Part of a small language model's weights: 6 heads of 64, 24.4M parameters.
MLP neurons of a small language model. Each row is named by its layer, matrix (down: output weights) and neuron, and shows model dimensions 64-127. Each number is 200 + 20 x the weight over its row's rms, rounded and kept within 0 to 999.
After each neuron's rows, "raises" lists the tokens whose logits its output raises most directly, leaving later layers aside.

L6.down41,213,176,181,164,248,236,189,202,164,157,196,232,222,191,197,167,188,198,206,184,219,194,180,165,198,200,199,208,225,182,169,230,184,178,231,178,193,186,198,192,203,184,229,185,184,200,176,190,178,174,223,210,208,212,255,221,210,192,210,189,220,209,233,181
raises: "urn", "ound", "port", "uch", "ew"

L7.down571,212,211,188,196,206,196,208,226,161,177,229,204,195,213,179,225,218,191,181,215,195,211,201,218,171,194,181,213,174,175,220,179,207,193,174,166,236,187,215,176,179,194,180,218,209,221,205,164,205,194,205,239,185,179,197,161,206,238,196,211,196,204,196,218
raises: "ation for", "ated", "oted", "ation of", "ation and"

L7.down135,182,225,210,242,166,193,201,247,194,210,199,187,187,197,187,194,180,173,161,195,205,215,215,153,183,207,212,252,191,196,211,169,210,177,220,221,186,175,184,205,219,174,224,196,175,233,184,173,177,200,231,217,186,168,215,199,179,201,182,169,223,211,212,215
raises: "\n\n", "\n", " It was", " It", ")"

L7.down1135,224,178,191,166,179,222,205,193,172,219,171,237,196,228,193,200,183,201,221,207,201,194,188,231,214,212,176,190,179,172,221,187,177,190,202,201,183,206,224,224,194,206,206,186,221,164,208,207,166,197,190,201,217,166,221,188,211,216,196,175,152,198,191,220
raises: "keep", "iers", "au", " own", "urs"

L6.down658,192,193,219,213,214,206,203,159,180,215,172,231,184,202,170,207,210,195,193,197,234,165,222,170,209,200,235,204,195,194,190,213,190,189,184,172,174,192,136,214,208,197,164,187,214,203,198,214,208,202,204,189,182,247,209,214,210,192,225,178,229,241,199,193
raises: "s", "s===", "s to the", "s of the", "s)"

L5.down43,203,197,219,203,232,193,207,230,211,231,212,215,181,203,200,212,188,196,195,207,209,223,223,176,205,195,211,194,173,194,159,197,202,194,240,209,191,210,208,152,161,200,177,171,170,230,187,174,192,220,190,253,234,226,188,215,192,239,156,206,206,207,223,247
raises: "rel", "ric", "re", "inal", "imate"

L6.down571,194,182,188,234,161,221,157,180,208,191,223,196,203,174,187,228,210,205,184,221,188,183,190,205,182,184,193,238,172,219,199,195,168,196,200,222,184,206,190,199,204,205,207,197,149,189,195,194,207,173,178,198,203,203,186,205,213,215,212,218,207,192,217,184
raises: "rial", "rap", "able to", "own", "able"

L7.down985,213,180,196,194,200,162,175,209,225,198,180,201,220,222,200,197,184,231,201,182,222,211,229,226,176,220,212,200,201,236,175,231,185,187,225,201,173,189,206,189,186,160,193,163,177,190,215,173,181,184,198,212,209,190,173,204,210,187,218,186,198,195,194,199
raises: "inal", "ination", "inals", "an |", "ad"

L5.down1441,214,213,220,200,187,194,205,165,201,194,208,183,172,169,197,232,193,197,175,214,177,177,187,218,181,208,214,225,226,204,190,215,230,220,207,215,218,232,181,187,216,222,137,197,223,186,187,206,198,194,210,183,213,211,198,183,240,213,202,240,142,203,201,209
raises: "|", "|  |", "| Gold", "| The", "| P"

L7.down621,195,219,242,241,184,168,165,216,180,200,222,180,205,205,191,187,203,200,211,259,199,208,177,197,192,235,184,208,212,204,208,176,186,201,208,193,193,177,183,220,186,192,219,218,211,195,163,211,211,207,230,208,187,190,191,199,207,195,220,231,172,208,218,220
raises: "ing the", "ing a", "ed out", "ing his", "ing it"

L7.down541,219,225,250,204,179,189,176,193,164,182,169,199,147,197,204,197,170,223,182,203,199,196,238,190,211,197,193,198,182,214,189,223,185,163,186,234,192,221,207,207,194,213,219,191,193,193,214,185,174,203,202,194,212,219,187,225,206,171,203,218,209,205,240,180
raises: "an |", "an,", "an.", "an", "ano"

L6.down382,213,211,188,214,184,183,256,223,186,212,152,202,171,187,243,224,197,211,207,190,209,193,175,191,203,196,181,198,181,204,195,180,200,170,220,202,237,184,207,191,196,218,178,218,220,179,161,223,204,200,212,195,225,220,182,227,217,195,208,185,187,204,215,227
raises: " being", " of which", " having", " with", " not be"

L7.down825,187,192,205,213,224,221,185,206,224,177,190,184,185,170,201,215,189,209,228,222,176,211,213,192,221,205,194,204,191,212,255,203,193,155,205,179,198,168,215,205,216,195,197,225,205,209,191,216,195,176,182,203,169,180,202,204,231,219,218,224,197,191,192,199
raises: "e", "e (", "i | ", "i", "i,"

L5.down551,215,195,190,238,200,218,209,184,170,195,196,202,175,178,190,227,212,220,209,218,169,171,193,209,177,241,178,163,198,165,189,217,198,197,209,197,182,190,187,236,161,199,210,196,171,195,196,196,185,213,171,203,172,176,199,203,215,211,186,203,214,224,170,190
raises: "ably", "ately", "ate", "ables", "able"

L5.down261,181,164,211,231,174,197,211,221,224,205,204,192,220,243,214,223,198,218,205,229,188,214,202,220,230,216,223,188,234,193,193,178,163,166,213,236,234,204,220,200,188,217,202,173,202,184,198,227,200,218,182,181,184,241,196,201,234,230,214,200,218,172,162,193
raises: "orship", "ional", "oral", "ors", "or"

L7.down425,199,184,196,190,164,208,229,205,188,222,223,215,188,213,208,205,173,219,195,147,190,225,189,164,177,165,230,211,203,183,188,187,201,202,195,170,199,177,190,242,206,216,188,221,200,194,227,174,191,193,195,239,202,222,205,191,198,203,202,209,156,178,179,223
raises: "y", "ic", "ical", "y and", "ious"

L5.down1447,211,196,230,188,194,216,226,221,225,220,161,193,207,230,189,167,174,208,184,212,228,235,210,185,196,226,242,233,192,192,215,184,208,190,200,204,192,217,185,197,196,236,209,196,175,157,230,237,186,208,195,211,217,210,210,203,233,201,213,183,264,218,199,198
raises: "que", "ics.", "ics", "iro", " | Apps | Goals"

L7.down647,210,193,210,192,168,200,226,229,209,183,190,186,211,210,206,204,204,175,167,189,162,183,199,191,198,225,197,212,236,220,186,208,223,182,207,173,207,218,164,191,209,196,177,141,201,223,183,206,186,208,193,214,188,214,253,220,217,197,191,204,218,208,203,196
raises: " to the", " to", " to the ", " to a", " to his"

L5.down167,164,167,200,220,211,167,181,183,212,224,197,183,194,190,190,223,215,181,184,180,174,211,242,203,204,202,220,221,210,179,222,181,174,193,212,219,203,186,193,180,186,199,220,214,169,199,171,208,214,182,172,203,198,204,219,233,179,175,178,188,185,186,196,228
raises: " whether", " how", " about the", " that the", " about"

L2.down1073,202,195,203,185,181,164,202,204,241,170,222,166,203,191,219,164,196,193,196,175,175,187,189,191,207,193,211,222,207,217,217,219,185,173,199,190,180,205,192,196,183,171,207,186,187,242,198,200,191,164,229,220,163,177,187,196,225,170,209,181,243,228,222,187
raises: "\n\n", " Their", " Other", " They", " There are"

L7.down1197,185,181,207,189,195,201,178,206,228,176,197,196,210,190,189,195,224,215,202,208,167,190,180,212,195,200,209,208,218,180,218,210,183,210,224,235,206,183,209,179,189,205,202,219,192,179,190,207,186,203,225,217,157,190,177,176,198,230,221,218,180,224,186,200
raises: " Two", " One", " I", " IV", " Three"

L2.down1096,214,185,202,199,215,186,202,197,218,212,181,213,168,194,176,157,146,183,188,152,173,185,193,169,181,164,226,207,189,228,205,208,169,187,190,176,208,174,197,204,233,225,210,213,226,196,181,189,221,189,211,178,205,214,220,182,224,186,241,235,214,231,192,170
raises: "s", "ative", "s of", "s)", "ps"

L7.down126,212,159,209,183,167,199,242,191,219,207,203,179,191,192,192,206,236,210,228,210,189,155,210,196,225,186,182,208,226,194,217,230,211,176,205,227,197,208,211,220,185,191,210,191,208,194,177,212,189,251,208,212,196,212,199,231,200,189,170,168,185,240,198,202
raises: "alty", "e", "ts", "e.", "ication"

L7.down91,239,175,175,221,216,167,204,210,192,213,220,184,202,200,202,179,201,187,199,182,183,219,199,212,248,199,219,192,231,210,192,164,198,213,212,214,200,200,178,198,192,229,203,233,208,186,200,199,190,206,188,218,165,204,246,185,182,170,166,217,176,190,157,194
raises: "y of", " of his", " of her", " of", " of these"

L6.down1235,234,210,199,209,206,188,195,215,220,194,227,249,198,149,202,180,189,202,170,186,198,179,220,156,227,174,229,235,234,215,219,190,209,219,174,147,160,203,189,203,205,182,168,223,171,206,240,206,214,199,164,203,216,221,184,207,222,218,247,203,204,196,199,186
raises: "s===", "s", "s in", "s,", "s:"

L7.down143,199,193,213,176,189,222,186,203,201,208,208,191,179,223,201,209,183,215,192,212,192,238,163,224,203,173,204,173,225,204,208,202,223,194,199,190,226,189,179,188,201,171,171,212,168,194,185,229,174,210,174,184,196,189,209,208,207,188,199,204,197,250,193,212
raises: "le", "19", "tr", "18", "17"

L7.down491,223,189,219,189,227,224,181,199,178,186,224,202,163,197,184,200,213,190,163,176,180,244,166,201,206,242,199,209,173,196,241,201,197,187,190,155,225,204,180,216,212,194,206,223,228,216,183,211,195,207,193,187,205,183,222,185,197,209,211,195,203,187,172,201
raises: "ph", "ously", "ves", "vi", "ve"

L7.down562,215,213,220,224,170,199,219,179,167,219,204,204,199,176,157,198,230,218,184,189,183,197,187,217,194,206,197,186,194,211,205,198,237,204,185,212,199,231,215,199,174,207,219,210,202,192,186,199,208,221,168,214,217,215,203,221,239,230,169,192,193,203,177,228
raises: " with", " with the", " with his", " with a", " with her"

L2.down286,235,211,218,170,197,200,223,257,187,163,182,179,170,156,191,196,171,204,198,205,196,206,162,243,214,194,227,253,178,209,231,205,184,212,221,197,166,203,202,173,218,162,231,144,176,169,215,190,198,223,199,194,190,204,201,186,208,204,231,187,174,207,178,203
raises: "ics", "ics.", "ically", "ical", "ed in "

L7.down319,204,210,211,181,233,194,211,210,201,224,204,207,231,184,173,199,217,201,186,169,168,225,209,195,213,235,198,180,207,173,226,253,178,224,162,162,174,199,228,209,227,191,170,226,229,201,170,203,174,187,204,201,227,228,176,203,195,178,174,206,208,181,208,186
raises: "ft", "ub", "ž", "un", "er"

L5.down264,198,205,182,239,157,185,220,187,205,200,258,181,187,219,203,194,198,183,170,202,180,203,182,194,210,186,194,241,194,229,200,208,215,199,203,193,200,176,200,188,186,187,214,205,193,237,189,218,179,202,267,226,186,168,220,222,158,232,201,169,230,189,234,213
raises: "\n\n", " It was", " It is", " It", " The film"

L7.down728,188,201,233,199,197,192,200,233,188,184,194,184,192,195,176,220,200,193,171,167,215,198,210,181,200,203,195,227,182,200,193,210,231,201,205,163,204,245,191,200,205,143,200,221,223,196,182,176,214,192,208,214,242,189,192,209,143,194,218,185,194,165,193,185
raises: "ating", "ated", "ated by", "ated to", "ate"

L7.down1296,214,232,238,241,203,210,198,213,186,173,209,193,202,207,211,180,210,220,202,170,197,193,199,185,199,211,195,181,167,198,191,215,186,196,193,224,190,197,212,193,176,187,213,243,192,199,171,214,204,189,182,179,168,188,203,191,238,167,229,191,148,208,200,179
raises: "on", "on.", "on,", "ons", "on |"

L7.down514,187,206,214,179,184,220,214,172,201,226,198,197,212,215,161,235,193,219,208,173,203,217,193,197,197,191,218,187,164,216,187,184,196,213,197,200,212,188,176,223,197,233,198,184,230,206,179,205,220,207,203,207,171,213,203,203,225,198,191,182,215,246,199,169
raises: "ten", "ov", "ova", "ny", "sen"

L7.down1476,197,204,232,176,172,179,191,234,195,218,202,209,179,186,174,204,200,187,146,168,192,198,155,220,190,186,214,189,224,235,201,187,190,191,230,184,188,207,200,205,203,177,195,168,190,208,196,229,195,195,206,207,175,214,237,215,217,181,189,198,228,235,206,183
raises: " to the", " to", " to the ", " to their", " to a"

L5.down892,240,182,216,174,186,216,206,195,147,188,230,194,186,212,164,189,197,166,195,169,226,232,176,210,205,192,229,200,207,219,189,240,196,203,217,189,212,197,198,191,226,182,172,186,215,213,184,214,188,198,186,168,181,233,216,196,205,165,220,213,232,231,184,212
raises: "ves", "ve", "ved", "ck", "ving"

L5.down659,214,204,178,225,207,200,197,201,226,204,226,193,204,199,193,179,198,194,158,202,181,240,225,185,184,204,224,189,186,180,167,209,220,213,195,212,205,205,201,145,204,187,193,181,184,204,179,227,187,215,219,221,182,178,207,184,163,196,207,174,210,179,200,218
raises: "=", " code: ", "ately", " life==", "- • Total: "

L7.down144,199,204,222,198,194,202,213,202,209,144,173,187,192,205,184,179,214,212,229,211,190,199,177,205,190,187,234,215,178,185,202,201,213,196,167,193,162,198,218,190,211,214,184,198,193,185,183,208,174,202,186,218,197,154,199,182,184,175,202,191,226,203,204,193
raises: "ed", "edy", "ed for", "ged", "ed,"

L6.down333,198,211,227,196,201,192,189,196,213,196,234,142,189,181,184,182,194,184,191,222,195,216,242,198,196,182,237,270,182,215,191,189,207,164,225,202,176,168,150,204,171,218,225,173,190,214,196,185,194,189,215,205,193,177,183,218,210,169,199,202,215,229,231,221
raises: "\n\n", " The", " However,", " They", " When"

L7.down1185,231,177,214,215,197,185,211,187,201,191,216,191,180,163,199,214,156,211,212,195,167,211,204,219,167,193,195,192,200,215,237,195,210,206,223,171,172,203,184,212,188,201,187,213,190,181,221,176,227,201,201,197,177,160,195,212,237,207,213,203,211,177,228,237
raises: "y,", "ies", "y.", "y and", "y"

L5.down159,215,188,217,237,193,186,202,225,225,196,208,203,200,190,216,188,190,220,203,221,210,185,176,196,213,193,210,190,183,213,187,203,202,179,222,206,214,194,212,221,200,198,192,164,172,146,179,165,208,235,204,197,194,216,209,198,244,207,228,214,206,188,207,207
raises: "or", "ions", "ored", "oral", "or of"

L7.down1059,183,185,202,207,196,220,179,190,224,219,196,251,218,193,205,219,191,204,184,232,230,181,182,175,234,186,177,194,183,150,196,184,208,183,211,211,215,174,181,219,225,194,219,224,206,218,196,185,175,192,198,190,215,190,189,217,214,191,131,190,192,172,192,194
raises: " for", " for the", " for their", " for the ", " for his"

L5.down508,219,186,228,212,225,212,204,209,179,202,200,183,196,203,191,198,186,200,179,183,196,233,187,229,158,219,225,200,162,209,231,230,208,177,210,216,190,212,186,193,206,215,190,191,186,195,209,207,202,192,170,225,190,173,207,215,219,201,212,211,182,251,228,217
raises: "ons", "ons.", "omin", "ered", "itional"

L6.down1497,188,180,214,203,220,221,195,196,173,214,191,201,216,239,190,203,233,190,181,168,201,212,205,181,161,244,207,198,202,159,181,196,211,207,165,174,206,211,176,204,208,188,196,226,215,165,221,221,190,209,209,249,175,233,224,213,183,231,197,179,178,226,185,225
raises: "er", "er.", "er and", "ers to", "ere"

L6.down1125,222,199,201,171,170,197,210,178,198,185,210,198,184,199,171,207,199,173,198,186,196,181,211,180,198,201,199,184,164,171,221,191,200,185,221,190,216,232,210,229,198,155,228,199,219,183,194,175,207,179,173,195,193,236,222,192,180,176,196,187,217,200,214,196
raises: "y of", "ourse", "ides", "y.", "inet"

L7.down1000,229,200,215,161,214,172,220,226,208,212,176,222,215,211,197,224,177,227,187,205,214,230,220,174,215,214,199,227,199,172,212,189,183,170,228,213,187,229,198,185,214,222,196,212,202,212,167,174,190,204,185,220,177,208,154,204,247,163,196,209,204,190,206,202
raises: "let", "le", "leg", "les", "olo"

L6.down341,204,210,183,191,181,217,173,201,180,186,187,153,196,182,213,199,221,207,197,236,214,167,235,224,185,210,195,226,190,165,199,192,173,204,192,212,180,214,195,173,184,189,183,232,196,206,209,180,199,195,184,199,211,210,203,164,226,236,194,233,205,212,185,208
raises: "able", "ably", "ables", "able to", "ability"

L5.down999,186,209,224,215,223,183,196,199,245,185,175,229,202,218,208,170,212,216,193,160,197,175,224,205,230,210,205,211,167,155,251,184,209,222,184,230,200,205,199,165,177,213,191,207,198,206,190,207,222,223,183,229,193,196,182,195,226,194,201,209,193,191,182,225
raises: "rop", "ro", "ers.", "ers,", "ers and"

L7.down262,199,201,233,201,220,224,190,215,208,183,199,204,164,213,204,177,172,214,197,163,181,209,213,193,180,218,213,206,197,165,203,193,217,218,220,168,187,198,190,237,197,171,187,238,209,209,231,228,222,182,223,203,185,205,230,181,215,172,172,214,189,183,205,203
raises: "y", "y and", "y,", "y.", "gy"

L7.down884,211,167,178,210,187,218,212,170,196,180,171,193,186,197,191,226,220,207,195,199,197,185,213,173,184,226,200,192,199,193,206,197,178,199,188,216,201,210,190,225,204,219,202,186,208,222,201,228,186,169,196,221,205,213,202,159,180,200,208,218,220,230,205,176
raises: "though", "n", "e", "m.", "f."

L5.down477,217,197,208,191,188,210,188,211,190,216,219,210,199,190,120,236,214,217,200,211,188,148,190,199,181,191,161,195,167,224,214,190,178,200,218,160,208,169,186,206,212,170,181,189,209,204,192,177,240,166,202,217,210,195,230,233,179,218,206,215,223,212,187,200
raises: "ation", "ated", "ation.", "ation to", "ation of"

L7.down338,218,200,170,229,225,204,199,180,178,209,192,185,202,207,186,172,195,191,196,181,211,190,185,212,192,180,194,197,212,191,194,204,213,212,184,214,167,204,199,199,203,190,229,250,198,178,196,189,222,193,201,179,192,199,177,217,221,203,198,195,191,196,166,216
raises: " of the", " of the ", " of a", " of C", "ization"

L2.down59,181,211,214,175,153,191,158,207,208,230,212,195,216,237,207,190,212,193,194,213,201,177,210,191,189,231,184,198,189,209,196,190,200,219,176,227,220,189,238,230,175,199,204,182,222,195,149,185,173,180,211,234,224,212,200,217,190,200,206,189,224,214,184,214
raises: "ored", "ors", "atives", "ors.", "or"

L5.down862,193,182,262,213,181,227,243,216,192,175,215,198,218,225,219,183,196,216,230,187,214,201,188,173,194,204,213,154,189,223,185,175,189,168,261,190,184,161,225,226,208,172,190,227,237,188,210,217,207,194,207,181,210,261,245,185,200,201,209,202,203,233,214,212
raises: "y.", "y of", "y", "iment", "own"

L5.down364,218,176,197,205,183,178,172,185,213,210,216,175,195,173,191,189,200,210,192,200,222,196,195,213,172,203,198,212,179,219,225,158,103,195,208,209,177,238,192,242,184,183,202,201,165,176,198,193,205,192,177,206,177,185,240,213,213,245,170,213,208,222,204,230
raises: "able", "ably", "ment", "ments", "ability"

L7.down1220,214,223,226,191,184,195,214,202,146,185,208,187,201,198,159,199,216,216,192,211,173,192,194,213,212,238,194,181,192,195,197,226,193,200,161,205,208,201,225,169,198,198,200,178,188,208,194,193,194,203,165,202,206,192,175,202,269,187,141,196,190,167,209,242
raises: " with", " with the", "ison", "ing with", "s with"

L6.down983,224,180,205,170,217,208,181,194,213,215,205,189,210,162,190,232,217,169,164,207,184,196,211,184,201,180,204,206,175,223,210,209,179,157,182,242,204,224,152,236,167,205,171,191,205,166,194,219,190,213,201,195,213,210,178,194,227,200,207,228,199,174,207,213
raises: "|", "| Gold", "| E", "| The", "| B"

L6.down1072,200,182,227,210,197,211,194,170,223,164,228,193,191,200,166,198,208,204,212,188,164,196,210,208,220,248,199,194,206,183,230,202,176,175,194,174,218,210,189,222,186,216,194,200,184,200,207,221,169,182,177,226,172,202,221,191,201,209,226,194,187,198,205,192
raises: "ens", "ention", "en's", "ced", "ident"

L5.down388,222,206,196,191,195,190,191,190,184,195,207,216,201,186,212,196,173,195,189,190,213,207,188,187,214,224,210,191,153,216,222,179,168,202,169,184,195,261,206,190,173,180,214,179,207,195,183,166,219,174,196,214,205,176,220,207,174,195,199,205,180,216,219,176
raises: "ship", "ation.", "ation", "ation,", "ated"

L6.down367,219,211,209,209,200,174,178,190,195,215,184,180,220,179,220,174,219,185,204,176,184,192,189,209,210,214,202,180,222,226,188,166,177,179,173,198,172,186,198,209,208,219,193,225,196,162,185,180,190,227,212,243,179,174,192,192,219,165,161,231,215,227,214,220
raises: " of", " of their", " of f", " of her", " of c"

L7.down1071,184,161,198,187,220,174,191,202,184,229,222,203,190,192,222,225,185,194,181,190,175,183,207,209,205,197,178,243,243,189,224,163,160,196,226,191,220,221,182,191,211,177,191,238,184,205,195,180,182,191,226,219,192,173,219,186,198,209,172,216,206,166,214,206
raises: " whether", "ful", " how", "ed to be", " if"

L7.down478,196,210,205,217,203,210,180,210,197,186,184,195,194,222,188,199,203,199,217,175,205,189,166,197,234,180,195,204,212,198,208,175,211,212,198,186,185,226,209,198,206,170,180,216,209,198,183,210,229,203,188,187,179,189,167,186,232,213,225,146,216,166,203,178
raises: "ents", "ps", "ces", "ce", "ys"

L7.down889,203,170,213,203,181,209,221,205,190,156,180,205,218,216,167,198,176,204,216,190,172,174,208,181,198,180,182,215,185,221,209,209,202,193,188,185,231,172,220,199,201,186,227,188,213,208,197,170,191,175,213,193,163,197,182,191,187,216,183,185,158,185,200,210
raises: "e", "e.", "e (", "e,", "e |"

L7.down1172,226,148,196,232,181,199,168,188,164,174,226,183,208,169,185,223,145,211,188,207,183,222,185,187,185,232,184,221,183,201,174,182,203,222,226,164,220,225,183,194,177,179,175,229,183,185,199,194,192,198,227,206,177,170,244,188,200,214,182,203,169,219,188,190
raises: "able", "ability", "ably", "ables", "ation to"

L6.down1360,181,164,226,185,189,168,234,207,191,187,218,214,214,230,177,209,185,216,202,209,202,221,185,168,201,242,231,228,204,195,201,212,202,213,174,202,193,210,210,172,189,220,152,170,202,184,206,219,172,194,252,223,228,224,202,234,215,204,185,207,190,217,166,212
raises: "our", "ors", "aine", "ours", "ored"

L7.down905,209,232,186,203,208,179,205,229,192,188,200,225,163,186,198,207,197,217,187,219,159,172,199,216,178,172,244,168,183,206,199,200,181,213,235,227,194,211,231,241,217,223,215,176,195,223,191,208,196,222,213,197,212,253,149,200,198,199,222,195,232,198,223,169
raises: "an.", "ory", "an", "ary", "aly"

L2.down392,215,214,165,182,208,229,221,208,197,220,190,201,204,215,185,207,213,201,190,230,270,172,215,214,194,183,215,197,233,207,235,234,186,229,210,198,212,211,227,210,183,215,201,225,179,200,184,220,169,180,221,170,211,227,211,230,177,177,200,180,231,178,192,213
raises: "ual", "ually", "uel", "usc", "ip"

L7.down862,189,204,186,222,206,205,196,198,202,195,193,182,198,220,245,195,215,209,222,165,151,230,207,204,187,185,175,182,186,189,220,212,180,226,154,171,215,205,202,159,180,219,182,226,197,206,231,200,152,207,182,203,178,207,180,215,207,219,222,207,190,197,170,200
raises: "on | ", "on", "hip", "on (", "on's"

L7.down1474,177,218,224,212,189,231,152,199,234,219,238,222,220,189,181,226,185,177,179,216,215,192,200,187,186,241,199,187,198,192,182,202,198,171,185,212,175,210,173,181,173,185,219,196,252,235,178,238,188,188,171,226,208,199,201,233,175,188,223,192,205,207,213,186
raises: "en", "ens", "en,", "en.", "ped"

L7.down573,200,251,199,219,194,203,180,181,216,192,161,189,220,190,209,189,211,190,198,201,184,199,181,204,230,178,175,206,214,218,248,166,193,181,194,233,222,218,195,215,210,180,198,228,208,175,220,202,167,230,206,204,195,234,180,171,191,228,191,204,173,201,222,216
raises: " of B", " of the", " of H", " of D", " of A"

L2.down268,188,203,196,187,202,177,218,215,209,210,196,183,210,195,177,195,189,191,229,217,176,171,179,166,221,198,166,197,244,189,157,166,192,195,201,225,196,207,194,209,223,187,195,200,168,185,205,245,171,168,197,217,206,212,193,219,212,161,193,226,202,171,226,235
raises: "teen", "ive", "ty", "to", "elve"

L7.down1492,211,200,195,241,207,215,242,205,195,201,212,189,241,230,188,190,207,198,188,162,182,175,240,223,229,215,206,207,202,178,224,180,149,187,211,224,200,213,219,247,175,224,200,204,199,182,174,199,206,220,205,236,240,186,215,200,179,204,223,193,181,211,213,187
raises: "old", "eld", "els", "acher", "of"

L7.down309,222,148,187,202,175,196,196,251,192,180,226,211,218,180,207,196,194,216,185,187,212,187,174,186,207,188,212,219,172,189,179,194,201,194,202,173,182,189,184,228,195,172,189,198,177,204,234,179,194,238,194,203,171,194,211,208,218,179,205,174,199,190,178,210
raises: "ers to", "ers of the", "ers.", "ers", "ers,"

L5.down1061,206,200,225,195,207,154,179,201,174,199,190,240,159,165,176,241,201,182,213,209,193,196,169,186,186,190,186,229,181,209,203,216,192,205,217,175,193,247,160,176,194,230,176,196,169,205,192,219,180,213,206,235,189,196,183,191,199,166,193,208,232,183,218,201
raises: " to the", " to the ", " to her", "ories", " to a"

L7.down252,185,193,223,244,189,207,205,242,201,189,226,209,183,189,219,238,212,202,218,215,189,170,192,193,206,199,186,173,225,188,212,198,215,223,196,201,231,247,184,181,197,192,169,194,221,221,220,212,202,215,238,216,149,172,219,203,228,220,198,198,183,207,222,214
raises: " to the", " to", " to the ", " to their", " to a"

L7.down1239,195,187,179,205,195,196,201,218,177,221,219,209,196,175,191,204,199,213,208,199,175,195,204,242,189,158,202,173,194,215,230,173,203,178,185,191,212,196,211,215,193,230,177,223,234,228,234,219,209,241,177,177,201,211,236,209,231,193,202,205,207,202,221,224
raises: "ans", "anna", "an.", "enn", "an"

L6.down819,195,220,203,200,189,171,173,186,175,189,216,199,196,184,156,212,192,209,235,185,179,156,204,201,219,203,202,189,231,183,167,205,216,198,196,211,196,216,217,197,183,154,207,204,201,244,205,229,195,217,196,189,201,184,217,194,188,151,154,178,178,228,205,202
raises: "ts", "ished", "ted", "ts.", "t."

L7.down959,177,230,178,226,185,211,202,197,163,210,221,186,211,202,214,217,224,180,154,195,239,189,183,203,182,208,206,210,207,196,197,165,222,211,179,215,189,195,209,169,189,176,197,204,207,191,192,183,218,190,208,165,205,229,187,189,205,262,202,232,209,185,244,219
raises: "wards", " of the", " of the ", " of D", " of P"

L6.down19,198,242,203,203,185,186,227,203,200,215,223,149,226,197,185,171,171,196,207,167,177,180,222,236,206,170,228,227,189,216,194,230,211,154,210,206,164,192,140,193,189,185,202,182,216,239,220,190,203,204,227,214,183,157,199,208,218,186,237,203,210,221,225,194
raises: "\n\n", " However,", " They", " It was", " When"

L7.down853,216,173,214,178,221,170,195,225,172,198,182,223,216,243,191,207,185,216,194,218,235,217,207,196,175,208,197,224,206,179,202,174,206,196,200,159,232,176,175,182,181,209,226,200,224,208,205,186,209,228,196,225,211,221,175,183,217,166,178,225,200,196,226,213
raises: "els", "elo", "ard", "les", "le"